config.yaml
num_hidden_layers: 14
hidden_size: 576
num_attention_heads: 6
num_key_value_heads: 2
vocab_size: 8192
rope_theta: 10000.0
tie_word_embeddings: false
init_std_o: 0.0
lr_head: 0.00506
warmup_steps: 345
schedule: "wsd"
max_steps: 10010
MLP neurons of a small language model. Each row is named by its layer, matrix (gate and up: input weights; down: output weights) and neuron, and shows model dimensions 496-559. Each number is 128 + 24 x the weight over its row's rms, rounded and kept within 0 to 255. A neuron's up and down rows have the sign that makes its largest values positive.
After each neuron's rows, "fires on" lists the tokens most often at its 100 highest values on Wikipedia text that the model never trained on; "fires after" lists the tokens most often just before its 100 highest values on Wikipedia text that the model never trained on.

L10.gate174 [100 152  95  92 116 163 155 150  93 121 135  84 113 181 135 139  88 163 162  91 124 137 155 138 111 129 143 187 138  95 111 120 168 151 113 123 113 115  87 152 156 144 148 147 133 136 143 109 144 147 156 132  74 119 122 168 147 121 154 166  74 110 105 182]
L10.up174 [176 128 113 123 126 136 132 109 143 142  90 145 129 163 172 225 129 122 101 139 147 156 119 121  86  87 128 148 167 114  83  79 158 120 131 154 105 124 134 131 132 134 122 125 143 134 136 169 126 173 113 165  86 129 123 105 101 126 146 124 101 153  93 143]
L10.down174 [177 134 105 145  92 130 106 127 149 141 153 109  63 111 118 131 106 127 130 103 158  90 122 172 131 155 135 152  71 187 134 139 168  93 105 147 121 134 111 152 128 113  99 122 134 131 111 108 146 164 138 122 129  96  91 147 117 128 128 122  57 112 180 131]
fires on: " "
fires after: " |"

L10.gate618 [ 89 110 134 117 148 143 127 120 132 121 126 105 126 159 122 101  95 143 146 110  89 166 136 139 118 141 118 118 140 217 113  86 133 124 124 145  71 149 143 155 111 125 132 150 130 120 139 137 114 119 147 137 109 138 126 180 113 123 114 166 104 113 127 178]
L10.up618 [139 165 165 125 189 146 161  95 112  93 101 139 111 127 139  85 117 145 158 141 125 127 162 115 143 137 128 111 130 114  99 120 157 121 142 155  82  80 121 151 160 114  94 134 125 127 125 158 130 115 150 190 118 127 129 145 115 125 151 124 119 119 120 133]
L10.down618 [113 133 135 134 105 118 137 109 156 181 117 123 143 116  90 108 234 128 162 147  49 162 122 156 131 123 112 178 103 130 115 116  87 107 181 126 129 105  97 116 163 142  96 132 133 101 132 165  79 140  87 153 154 147 150 126 183 129 119 126  92  97 142 143]
fires on: "==", " =\n\n", "===", "==\n\n"
fires after: ".\n\n", "\n\n", " |\n\n", ")\n\n"

L4.gate833 [101 135 113 144 136 141 141 132 131 127 191 168 106 143 137 131 121 131 134 124 130 159 116 126 172  85 127 159 127  82 115  99 114 120 122 144 136 126  78 149 118  77 113 146 147  94 110  95  93 130 118 132 117 119 130 115 191 139 132 129 146 121 135 126]
L4.up833 [138 175 102  97 134 130 147 144 118 145 129 150 104 130 114 126 110 170 123 118 144 124 160 156 137 111 139 106 106 138  94 163 104 170 129 170 161 133 137 185  91 149  87 110 109 154  95  58 164 125 115 137  96 113 139 114 103  97 122  86  88 116  97 129]
L4.down833 [144 152 114 114 134  88 149 113 118 148 129 135 124 117 139 110 105 125 153 134 160 181 138 139 145 152 139 139 133  81 134 143 115 163 114  87 176 122 150 107 146 151 110 117 112  97  85 123 141 123  85 124 107 157 171 130 110  78 125 107 135 157  84 108]
fires on: " ", " to", " first", " on"
fires after: " |", " the"

L4.gate530 [193  96 138 141 142 182 146 100 120 130 128 131 186 161 116 139 140 143 149 172 139 153 159 118 117 127 131 163 147 167 155 128 148 113 130  91 110 147 128 153 111 145 159 128 134 158 114 158 140 187 108  89 110 107 141 194 148 141 125 138 132  99 137 145]
L4.up530 [160 136 148 142 127 115 184 105 120 139  85 117 147 123 125 124 150 163  91 132 120 137 115 138 200 114 125 140 103 147 117 144 154 123 116 154  89 134 170 118 120 145 176 152 137 109 183 135 113 127  98 119 108 188 105 122  88 149 103 170 160 115 153 105]
L4.down530 [105 123  84  84  84 112 115 145 122 131 181 128 137 152 147 126 125 121 139 127 122 120 100 121 108 113 139 133 141 123 114 122 123 130 128 122 135 145 103 147 144 151 102 136  72 123 105 158  89 120 129  70 168 127 137 126 144  91 140  65 112 123  88 126]
fires on: " that", " ", " \"", " name", " would", "le"
fires after: " |", " that", " so", " The"

L10.gate869 [118 120  88  84 130 151 147 114 136 104 154 149 138 137 118 116 136 122 117 134 126 141 145 138 138 136 117  96 146 142 184 133 112 155 117 119 111 166 105 136 157 107 112 133 119  79  97  97 125  80 136 127 144 123 117 108 112 132 103 123 126  97  67 104]
L10.up869 [148 163 103 141 132  97 129 134 126 136 150 180 127 108 103 118 143  85 125 156 125  96 122 134 112 138 116 122 125 137 143 145  87 124 101 136 151 118 144  95 126 147 134 129 146 123 159 158 160 105 140 142 147 175 130 107 110 143 102 110 114 127 104 117]
L10.down869 [144 139 158 134 140 136 119 162 153 139  75 160  94 141 116 133 152 115 137 113 217 113 143 141 122 116 118 117 137 126 131 161 138  55 110 123 132 140 169 143 123 113 134 162 112 138 157 119 115 165 154  94 131 118 135 132 114 114 173 128 114 102  90 144]
fires on: "20", "19", "osp", " dep", "15"
fires after: " ", "m"

L8.gate845 [123 146 129 122 128 126 156 146 126 112 147 123 153 132 147 148 133 102 109 176 150 129 144  97 127 129 144 134 152 159 170  84 144 168 101 131 123 108 123 110  88 138 106 163 141 118 168 149 136  93 154 184 159 101 117 106 144 103 138 158 116  92 136  81]
L8.up845 [118 155 125 163 144 117 118 179 133 151 140 165 133 111 147 150 152 177 134 157 128 141 145 166 123 107 114 133 136 105 163  81 115 119 102 157 126 111  87 179 150 117 101 144 138 172 133  99 161 165 134 124 143 107 144 142 130 113 107 142 112 124 158 166]
L8.down845 [145  98 131 117 102 193 170 125 188 110 116 122 123 149 144 104 113  89 116 116 239 131 142 103  90 106 139 131 169 103 161 160 126 154  56 133 152 117 156 135 142 116 131 130 121 157 200 144 122 134 141 170 117 108 145 110 152 131 136 117 136 151 111 124]
fires on: " ", " |", " on", " finished"
fires after: " |", " ", "|", "/A"

L8.gate1089 [167 150  96 130 132 180 134 143 126  97 155  82 119 149  92 130  91 150 153  81 145 134 121  74 144 108 129 128 121 122 124 136 134 131 110 155 116 120  92 107 111 105 157 153  95 140 110 189 121 133 167 142  84 164 129  99 124 158 184 119 130 142 102 128]
L8.up1089 [121 135  77 116  81 123 157 131 173 158 178 128 111 129 150 105 144 150 164 123 114  75 126 107 162  96  76 139  94 111  85 102 125 107 134 133 159 121 103 135 110 127 136 142 113 117 106 151 180 142 141  82 145 125 150 116 145 160 128 110 116 136 101 116]
L8.down1089 [143  98 144 149 100 150 136 146 111 177 138  90  75 127 131  67 144 118 158 111 143  90 148  93 137 114 134  98 129 137 168 167 170 128 116 130  68 133 112 116 119 131 137 132 126 132  72  98 142 111 114 126 121 104 112 144 191 125 169 132 167 115 121 138]
fires on: "1", "3", "2", ".\n\n", "0", " the"
fires after: " ", " are"

L8.gate800 [137 125 129 140 109 153 142 124 175 170 121 121 155 120 103 131 141 128 102 140 161  85 148 161 102 152 135 128 107 117 115  95 119 110 118  89  92 124 127 138 139 148 137 132 114 134 142 111 131 130 158 116  99 140 132 164 105 143 140 169 120 127  76 108]
L8.up800 [153 105 123 121 141 122 129 102 120 133 111 120 167 172 126 105 106 113 154  39 107 146 111 127 127 118 129 163  90 109 131 119 111 105 129  88 101 115 134 120 129 146 134 126 135  82  92 136 167 118 161 115 128 159 127 133 115 143  95 119 144 116 112 120]
L8.down800 [132 156 122 162 109 109 125 130 111 133 118  87 103 123 141 108 158 127 142  97  93  86 115 113 151 154 128 166 153 142 103 121 126 101 169 182 121 149  92 151 132 137 113 116 133 127 140 117 110  76 125 130 127 164 109 167 143 146  92  89 102 124 136 131]
fires on: " ", " |", "==\n\n", "===\n\n"
fires after: " |", " "

L10.gate855 [ 90 127  89 130 118 120 159 136  95 154 125 168  84 135 142 177 154 149 122  82 116 121 136 153 128 114 111 138 130 146 129 103 109 143  91 155 117 123 109 122 124 129 148 108 119  79 141 129 146 160 133 100  88 116 109 128  75 128 140 126 130 157  97 119]
L10.up855 [167 134 109  92 130 164 135 101  98 106 158 119 118 133 137  95  93 130 133 145 150 138 141 138 152  76 160 176 129  94  83 122 144 108 103 106 135 103  77 121  70 120 112 138 112 117  97  92 150 170 121  88  88  85 151 130 132 107 160 141 132 139 140 173]
L10.down855 [137 108 113 120  85 140 160  90  98 172 134 131 146 180 139 122 146 134 124 126  90 115 120 143 151 102 148 123 146 113 125  95  90 107  88 143 141 168 106 162  91 132 114 109  69 113 167 134 165 125  64 142 106 126 121 154 180 120 100 146 129 136 104 102]
fires on: " "
fires after: " |", " and", ","

L4.gate1432 [108 142 114 116 124 137 115 124 122 109 155 108 178 109 135  95 129 131  72 157 121 137 133 119 170 113 129  79 153 145  75 118 172 113  97 119 144 125 123 111  96 132 139 133 150 106 144 118 124 156 152 121 132 120 107 158 113 126 115 132  60 120 147 104]
L4.up1432 [132 158 103 163 128 137 121 134  90 119 103 132 154 160 135 135 154 107 122 113 119 172 107 129 111 150 128  99 119 108 123 120 109 146 133 134  87 107 102 119 108  96 150 160 128 141 138 165 161 127 149  97 116 176 116 111 174 136 118 114 162 118 128 133]
L4.down1432 [116 163 138 115  97 165 143 124 118 149 156 149 124  69 125  72 129 129 124 124 151 124 137 153 148 136 102 125 100 174  91 124 106 107 125  85 123 147  95 157  97 151 158 131 142 122 145 131  99 129 114 117 112 109 129  87 124 131  83 132  97 156 174 103]
fires on: " University", " town", " city", "ity", " City", "urb"
fires after: " the", "C", " sub", "\n"

L4.gate1076 [143 133 155 133 101 125 146  99  98 140 118 104 122 125 116  91 155 135 145 120 139 186 159 147 146 116 127 159 155 124  99 142 173 115 115 154 137 142  95 117 135 135 146 158  99 135 132  72 164 108 138 140  85  94 121 124 166 125 184 139 103 106 142 131]
L4.up1076 [128 156 134 113 140 153 113 130 110 159  92 113 174 115  78 151 162 145 128 117 110 125 154 116 116 105 149 104 118  98 160  86 129 117 148 128 135 125  94 113 151 148  89 122 143 154 141  91 123 113 108 158 143 145 145 149 132 167 148 151 141 129 149 123]
L4.down1076 [109 129 103 127 106 149 110 119 144 129 109 143 146 140 171 135  84 114 131 140 117 130 183 127 138 120 147 113 175 145 114 118 134 107  70  94 160  95 139 109 104 136 134 121 178  99 104 138 144 173 124 109 126 172  96 144 115 113 111 141 113 112 110 123]
fires on: " |", " |\n", "s", "'s"
fires after: " ", " is", " Z", " was", " −", " ("

L8.gate282 [143 168 122  98 131 160 127 107 166  92 132 111 149  80  84 107 141 105 131 101 146 116 146  67 158 161  59 129 162 147 128 117 129 165 120 140  91  72 113 107 125 100  89 126 180 113 105  99 164 101 147 127 143 121 130 140 158 141  91  97 125 146 120 120]
L8.up282 [145 104 143 137 112 110 121 165 114 121  62 138 138  94 127 154 176 120  84 124 110 113 101 134 128 110 112 102 121 116 123 137  98 150 119  97 120 138 125 146 129 103  87  91 114 159 105 145 141 131 149 126 112 122 196 121 111 142 143 118 150 114  97  96]
L8.down282 [109 189 115 128  91 172 128 139  98 156 120  93 134 130 157 170 122 150 122  89 190  93 103 119 101 108 114  70 130 144 102 140 124 123 135 101 109  87 125 130 136 132 114 121 115 119 112 117 150 151 136 158 121 152 155 138 103 116 169 165 173 126 100 122]
fires on: "20", "19", " |\n\n", "\n\n", " =\n\n"
fires after: " ", ")"

L10.gate422 [107 124 174 117  96 145 138 102 143 112 127 121 134 192 128 125 107 125 109 161 165 174 174 152 152 112  88 124 107 137 117 131 133 111  88 112 105 101  94 153  87 151  92 157  88 131 178 159 128 129 149 103 174 130 131 130 157 117 135 141 106 119 121 146]
L10.up422 [137 156 179 101 123 157 161 119 133 142 152 115 116 116  92 130  94 185 137 132 131 125 142 138 119 128 163 114 100 150 109 155 163 134 114 140 128 128 106 139 129 148 154 145 109 140 154 105 126 150 113 144 115 131 163 102  92 156  75 101 139 143 136 133]
L10.down422 [157 122 108 132 142 122 151 108 143  97 202 110 106 136 180 124 118 140 102 117 148 132 110 129 159 173 142 116 104 130 134  98 131 117 146 173 130 128 138 123 129 120 163 152 116 119 101 136 173 131 132 151  65 144 175 122 106 145 107 130 102 113 170 109]
fires on: " ", "unt", "1"
fires after: " |", ",", " K"

L8.gate964 [150 150 101 141  82 120 147 131 127 156 101 119 115 114 138 129 126 119 101 106 140 146 128 128 124 141 166 113 146 115  90 111  99 138 111 113 129 180 106 162 119 118 115 107 139 127 156  53 134 144 116 138 127 149 123 133 157 104 157 110 131 121 108 158]
L8.up964 [120 147 133 115 110 111 106  96 119 121 176 118 131 172 108  95 113  96 138 140 115 114 155 101 114 114 107  86 146 176 118 133 126  99 126  93 126 154  99 164 169 103 156 128 123 130 112 151 172 143 112 115  90 102 136 147 180  96 150 131  97 123  83 136]
L8.down964 [156 139 133 143 113 127  99 128  99 132 120 106 144  87 132 123 111 117 130 141 154 112  96 142 122 144 158 161 126 150 133 146 124 136 111 184 112 122  74 114 147 122 145 151 186 135 110 142 142 135 102 136 148 106 138 130  77 136 135 149 127 113 113 125]
fires on: "20"
fires after: " ", " ("

L4.gate1475 [149 156 136  94 163 124 116  97 122 121 153 102 152  88 142  89 127 125  89 165 121 149 160 144 123 108 137 167 152 138 138  93 192 130 127 165 139 156 140 133 178 132 129 126 144 142 157 115 132 122 144 126 158 117 135 141 128 167 116 121 105 125 146  87]
L4.up1475 [159  83 106 172 124 137 107 154 115  91  89 150 140 119 131 110 105 116 123 101  88 129 132 160 136 107 203 122 103 160 108 132 164 140 138 129 119 151  98 174 121 107 125 137 115 111 129 111 125 143 129  87 154 171 157 172  64 100  93  86  96 120 173 130]
L4.down1475 [ 99  94 125 123 129 132 152 115 146 122 139 117 113 131 163  91 109 143 119 130 149  97 151 136 108 119 117 120 129 125 149 151  75 106 102 156 138 130 149 123 172 181 146 125  90 156 121 131 151 103  86 121  92 105 135  92 172 142 158 139 118 109 122 130]
fires on: " ", " Win", "=", " Loss", " \""
fires after: "|", " G", " |", "G", "\n\n"

L4.gate1044 [139 146  98 139 124 143 141 117 196 151 139 144  99 145 141 155 140 136 108 108 107 110 116  67 135 115  99 103 151  98 115  76 106 123 118 140 127 169 149 172 101 137 130 118 116 122  69 148 136 114 157 123 132 134 165 142 155 160 134 141 113 124 113 178]
L4.up1044 [119 123 132  65 109 138  89 135 179 135 139 162 128 160 153  93 111 205 132 105 138 157 132 153 175 141  98 104  94 105 136 127 128 132 133 106 118 144 142 189 122 166 135 146 106 124 140 136 162 138 143 132 128  70  86 143 109 147 121 151 156 123  85 118]
L4.down1044 [178 143 151 146 139 113 146 141  99 130 173 141 124 118 100  97  95 129 152 112 114 117 155 127 146 101  87 138 139 146 128 149  93 123  80 140 143 123 124 141 109  90 158 106  90 127 153 111 158 160  82  95 133 109 143 103 127 132 113 127  79 124 134 150]
fires on: "1", " end", "2", "ton", "3", "ars"
fires after: " ", " the", "it", "ele"

L4.gate96 [124 109 147 127 138 153 138 154 119 102 116 139 143 118 107 121 174 142 110  88 137 181 171 149 133 113 167 133 135 129 168 109 146 157  74 130 131 125 118 152  95 139 123 152 142 134 125 109 113 150 148  91 115 128 160 140 140  90 161 115  98 114 152 115]
L4.up96 [125 147 154 132 108 118  94 133 101 109 118 110 136 122 163 145 155 171 173 163 116 145 108 157  93 156 127 156 120 159 123  76 156 132 124  67 111  76 111 117 142 138  97 116  94 110  76  84  72 153 124  94 146 124 162  91 143 135 158  97 131 108 113 107]
L4.down96 [101 108 164 140 146 147  97 101 152 143 106 133 132 155 121 106 106 132 126 138 171 173 125  86 136 127 135 102 148 142 121 112 128 129 137 161  74  92 115 102 136 109 130  91 133 144  97 134 133 165 137 116 101  95 120 114 142 113 127  97 137 123 155 111]
fires on: " ", " |", "er"
fires after: " |", " ", ":", " W"

L8.gate1025 [117 138 156  78 113 157 166  76 128 127 144 142 140 135 118 158 117 142 103 135 156 136 121 117 160 123 113 126 140 122 140 142 132 126 114 118  95 131  95 144 113 184 148 119 110 162 108 105 167 148 136 126 184  91  92 143 188 176 127 137  61  96 143 112]
L8.up1025 [129  79 121 137 126 149 193 134  73 134 192 107 139 155 103  99 145 157 101 152 112 181 146 146 129 118 115 130 122 152 152  74 117 112 159 136 132 193  90 128 159  99 122  98 158 133 138 115 126 134 111 139 126 171 115 111 148 127 169 137 121 143 121 132]
L8.down1025 [162  93 141 111 162 172 164 133 171 173 102 125  96 141 148 171 124 125 113 173 121 134 136 155 141 114 111  99  83 111 170 122 158  95 169 102 122  93 134 113 115 130 108 152 128 121 141 108 129 156 119 134 165 104 173 125 172 148 157 122 115 112 150 134]
fires on: " and", " which", " (", " who", "—"
fires after: ","

L8.gate632 [153 148 145 149 126 129 116 139 129 139 112 150 122 112 153 128 128  87 112 156 151 101 114 141 173 126 137 126 122 137  80 144 116 141 132 153 108 149 121 123 112 128 159 157 118 150 156 166 105 137 150 106 123  94 111 140 124 171 123 125  97 114 140 141]
L8.up632 [159 158 162 159 107 123 106 157 123 180  79 115  96  96 152 144 163 111 131 115 127 103 128 156 121 115 127 120 107 139  72 121  77 128 107 142 101 126 115 120 121 109 167 155 119 149 146 125 109 136 144 155 144 114 113 109 135 142 164 120 122 164 133 154]
L8.down632 [113 118  98 147 103 166 142 167  97 135 115 127 131 127 144 136 107 133 139  94 190 174 137 167 129 136 118 139  79 107 129 108 160  95 175 150 108  98 108 108 100 105  93 116 104 147 127 118 118 169  98 148 129 133 112 124 106 155 119 107 121 154 139 145]
fires on: " ", " |", "20"
fires after: " |", " "

L10.gate1427 [109 168 168 138 125 148 129  92 123 120  59 145 116 175 118 113 139  91  98 129 150 126 153 128 149 140 109 121  94 117 139 138 144 173 114 138 105 133  99  82 137 134 117 151 138 157 134 109 157 121 124 149 138 128  93 110 143 106 141 112 131 139 100 152]
L10.up1427 [114 153 102 119 153 150 104 134 133 107 130 144  94 120 124 129 142 130 137 105 132  96 135 128 147 121  75 104 180  90 145 109 120 132 141 159 125 141 110 167 119 170 131 150  83 163 151 141 188  90 115 120 173  90 142 133  96 119 116 117 105 123 101 125]
L10.down1427 [105 135 133 103 138 199 135 142 112 185 131 175 129 120 113 100 133 136  94 163 181 139 142 106 118 183 105 120 127  88 132  88 107 122 114 100 127 109 118 158 122 111 115  77 122 123 138 127 102 132 121 152 119 103 154 138  99 156  98 120 100  93 108 127]
fires on: "19", "18", "20", "15", "14"
fires after: " ", " (", " P", " ===\n\n"

L10.gate963 [115 116 127  78 134 142 144 148  86 192 135 128 152 119 137 145 132 115 140 175 158 100 159 126 148 136  73 108  56 146 128 125 178  87 103 118 112 120  73  96 156 124  95 131 121  97 120 156 112 115 145 149 128 116  99 135 200 129 126 127 148  91 130 113]
L10.up963 [124 125 117  95 120 142 160 182 118  95 131 123 150 130 107 100 138 166 117 106 128 137 139 121 157 105 148 137 107 106 141 114 144 141  56 125 136 127  94 107 126 107 143 129 125 108 153 109 161 146 136 108 140  73  93 118 165 106 150 140  86 101 105 174]
L10.down963 [146 116 125 154 161 119 122 118 155 131 134  76 115 136 155  81 128  74 135 131 104 135  93 103 116  85 155 113 134 114 134 112 134 116 126 146 164 137 113 167 136 135 144 105 119 152 119  84 111 155 120 110 143  94 155  74 126 136 134 122 140 138 134 174]
fires on: "0", " in", " |", "1", "'s"
fires after: " ", " in", "0", "1"

L10.gate493 [122 115 121 118 135 181 113 113 111 134  82 159 102 110 113 125  78 104 134 127 164 120 167 137 169  56 111 110 151 129  99 118 146 133  97 119  90 100 148 112 159 133 162 157 107 150 132 151 144 120 153 142 118 131  82 178 134 135 132 156 148 140  88 143]
L10.up493 [160 139 141 129 141 128 128 171  93 165 151 126 112 133 188 145 135 170 122  80 123 168 125 114 119 139 131 100 110 134 136 118 176 156 139 145 123 140  70 113 113  96 130 160 105 171 139 101 154 159 142  95  96 117 107  92 114 171 147 143 134  84 132 147]
L10.down493 [160 120  92 144 147 124 149 122  94 113 114 103 111  85 180 159 115 114 110 122 191 150 134 110 153  75 111 146  98 154 102 129 160 154 114 137 116 137  79 127 136 107 142  82 120 169 171 127 156 120 143 111 162 138  73 146 126  86 136 163 101 131 162 167]
fires on: " ", "20", "19"
fires after: " |", " ", ";", "|"

L4.gate442 [143 160 120 152 148 131 128 125 134 139 124 150 146 104 109 130 127 146 139  95 146  88 148 135 117 111 141 158 126 110 118 123 140 179 143 117  97 167 124 134 151 137 122 145 164 115 122 136 114  95 158  94  96  78 152 148 147 130 112 120  86 142 200 118]
L4.up442 [113 102 144 138 105  91 139 157 116 125 108 130 118  89 119 119 133 132 134 108 109 132 110 135  80 115 147 147 155 147 100 105  69 121 116 127 107 138  69 117 118 139 168 152  68 130 131 141 101 164 137 119 142 130 140  98 103 149 135 128 130 128 143 140]
L4.down442 [ 92 117 140 112 113 164 162 123 155 110 147 130 113 156 158  97  89 127 118 172 159 155 105 159 167 145 157 126 144 150 102 134 138 128 142 137 105 168  94 124 135 107 104 139 130 186 131  96 157 115  93 147  90 106 134 127 114 118  81 116 178 119 110 148]
fires on: " ", " ;"
fires after: " |", ";"

L4.gate777 [104 125 131 151 129 113 121  96 143 153  94  91  84 135 137 128 106 112 136 155 125  96 135 115 122 107 124 110 150 140 131 165 131 158 109 109 134 144 137 103 130  97 104 167 117 106 130  91 123  96 120 105 140 123 123 199 138 110 133 102  97 124  98 110]
L4.up777 [ 75 135 161 136 142 121 139 129 146  94 157 154  83 120 155 119 130 128 147 106 128  93 123 106  87  98 119 129 113 122 132 142  99 127 114 126 144 151 141 144  93 134 134 145 139 179 108 144  50 129 135 125 150  81 150 129 188 121 155 150 152 143 116 125]
L4.down777 [123 127 111 141 159 155 143 147 137 118  80 104 126 125 108 145 109  79 139 132 126 138 168 154 110 142 124 136 161 134 141 113 131 144  69  61 107 141 124 125 141  62  97 116 131 128  88 104 132 122  69 134 124 103 113 157 107 131 113  94 127  64  75 120]
fires on: "18", "19", "15", "17", "12", "16"
fires after: " ", "–", " ===\n\n", "-"

L4.gate704 [130  99 158  98 127 135 157 123 105 146 107 145  92 127 110 138 128 140 137 126 138 125 145 132 185 111 118 133  86 106 184  87 131  86  99  99 134 122 126 106 148  96  97 123 206 128 126  68 121  75 129 140 160 103  95 144 146 127 151 132 103 138 136 101]
L4.up704 [160 122 101 135 147 148  89 144 158 114 151 162 120 111 157 141 120 127 117  97 124 115 135 110  95 109  88 141 170 135 116 147 105 158 113 168 151 188 157 122  92 180 159 143 147 103 154 108 115 129 141 105 104 154 132 137 131 116 153 170 137 114 180  88]
L4.down704 [151 119 133 122 114 196 129 122 170 146 141  85 123 151  92 146 137 115 189 117 215 119 128 139 115 137 139 128  98 179 141 124 136  94 150 114 151 117  96 114 133 126 107 114 135 140 119 133 143 199 180 100 153 112 120  96 154 177 152  81 133 130 154 151]
fires on: "0", " ", "==\n", "1", "===\n", ":"
fires after: " ", " |", " (", "Biography", " Synonyms"

L10.gate61 [144 111 101 159 115 129 162 110 156 149 143 139 130 138 138 149 134 113 139 114 104 107 123  62 150 123 143 103 128 136 132  95  94 114 125 135 121 106 146 114 167 162  86 159 149 162  89 136 150 123 135 116 144 145 117 171 116 149 129 107 127 105 111 138]
L10.up61 [104 132 128 125  85  98 166 114 127 140 108 124 101 119 105 103 167  95 107 129 108 140 136  78 145 159 141 128 131  97 153 158 122 144 142 154 136 104 168 148 125 107  99 127 114 131  98 166 128 100 104 128 107  94 157 139 147 109 128 113 113 150 116 122]
L10.down61 [101 153 114 154  98  42 129 119 141 150 119 131 110 147 109 132 159  98 161 121  25 114 116 161 104 140 113 102 130 156 110 148  80  94 111  94  96 140 160 108 104 116 136 125 141 126 128 133 143 138  92 128 132 141 126 114 166 125 113 142 132 141 119 125]
fires on: "==", "19", "===", "15", "16", "18"
fires after: " ", ".\n\n", "\n\n"

L4.gate354 [150 101 189 115 154 160 185 122 102 127 114 103  77 150 132 164 144 163 114  74 152 152 160 134 127 105 135 110 155 112 128 160 138 171 104 135 135 158 129 140  98 113 154 171  58  72  92 103 147 128 106 121 140 119 118 131 151 133 126 141 121 124 118 120]
L4.up354 [119 129 137 175 153 130 136 160 131 158 120 105 146 145 117 125 120 113 139  99 127 136 126 189 140 131 113 145 116 118 109 148 123 118 119 150 148 121  84  85 140 111 127 142 135 139 145  77 133 137 137 139 178  94 126 124 171 110 161 148 136 134 141 131]
L4.down354 [157 143  76 140 134 124 149 162 143 171 168  64 136 127 191 158 120 110 139 142  86 153 103 110 117  91 146  94  89 177 130 137 116 124 111 105 123  87 118 129 107 159 134 136 131  89 110 107 121 133  51  92 121 144  95 128  97  89 122 128 107 153  91 126]
fires on: " and", " ", " it"
fires after: ",", " since"

L4.gate1322 [137  98 106 150 157 120 124  97 120 144 115 115  99 140 178 134 120 122 142 140 158 145 149 127 130 104 112 124 163 143 115  93 147 119  95 111 131 115 140 159 158 151 134 109 134  66 101  78 117  95 167 109 100 126 167 149 140 155 163 116 132 117 131 121]
L4.up1322 [123 134 139 139 111 136 119 161  77 143 118 106  91 155 135 149 128 178 113 156 106 125 140 131 128 134 135 111 151 132 152 107 102 129 102 131 146 112  72 152 129 109 150 146 139 149 145 172 119 127 126 138 154 141  87  96 144 135 125 126  91 182 121 112]
L4.down1322 [108 137 109 147 114 164 168 154 111 176 120  99 106 138  99 147 108 187 174  94 134  98 126 147 116  81 133 114 133 136  93 137 143 126  94 100  89 158 125 149 141 135 109 130 190  73 141 123 111 108 120  69 142 141 108 119 120 112 120 136  98  81 125 128]
fires on: "20", "19", " stream", "al"
fires after: " ", ","

L4.gate911 [102 137 152  95 148 152 109 130 138 128 114 156 112 121 152 128 120 115  99 137 140 101 117 159 124 134 147 103 116  99 147 144 116 153 101 108 158 138 100 129 124 139 123 136  97 125 128 109 129  93 169  97 144  94 135 172 143 140 158 126  78 135 161 130]
L4.up911 [131 201 182 100 162 153 165 166 121 144  91 124 146  96 163 132 123 143 170 139 123 118 106 129 162 130 101 162 123 134 100 125 131 161 109 132  89 144 108 119 122 164 134 117 122 151 149 134 105 121  94 104 134 125 105 132 131 134 113 131  98 160 179 164]
L4.down911 [137  95 125 141 126 133 119 202 111 128 145 151 130 136 100 151 133 125 147 104 194 152 117 101 122 101 143 146 124 103  96  64 122 127 190  79 157 151  87 136 116 138  94 112 142 147 139 119 111 127 148 149 155 103 193 160 143  84 120 167 166 125  90 125]
fires on: " ", " |", "c", "m", "ij"
fires after: " |", " Be", " for", " at", "4"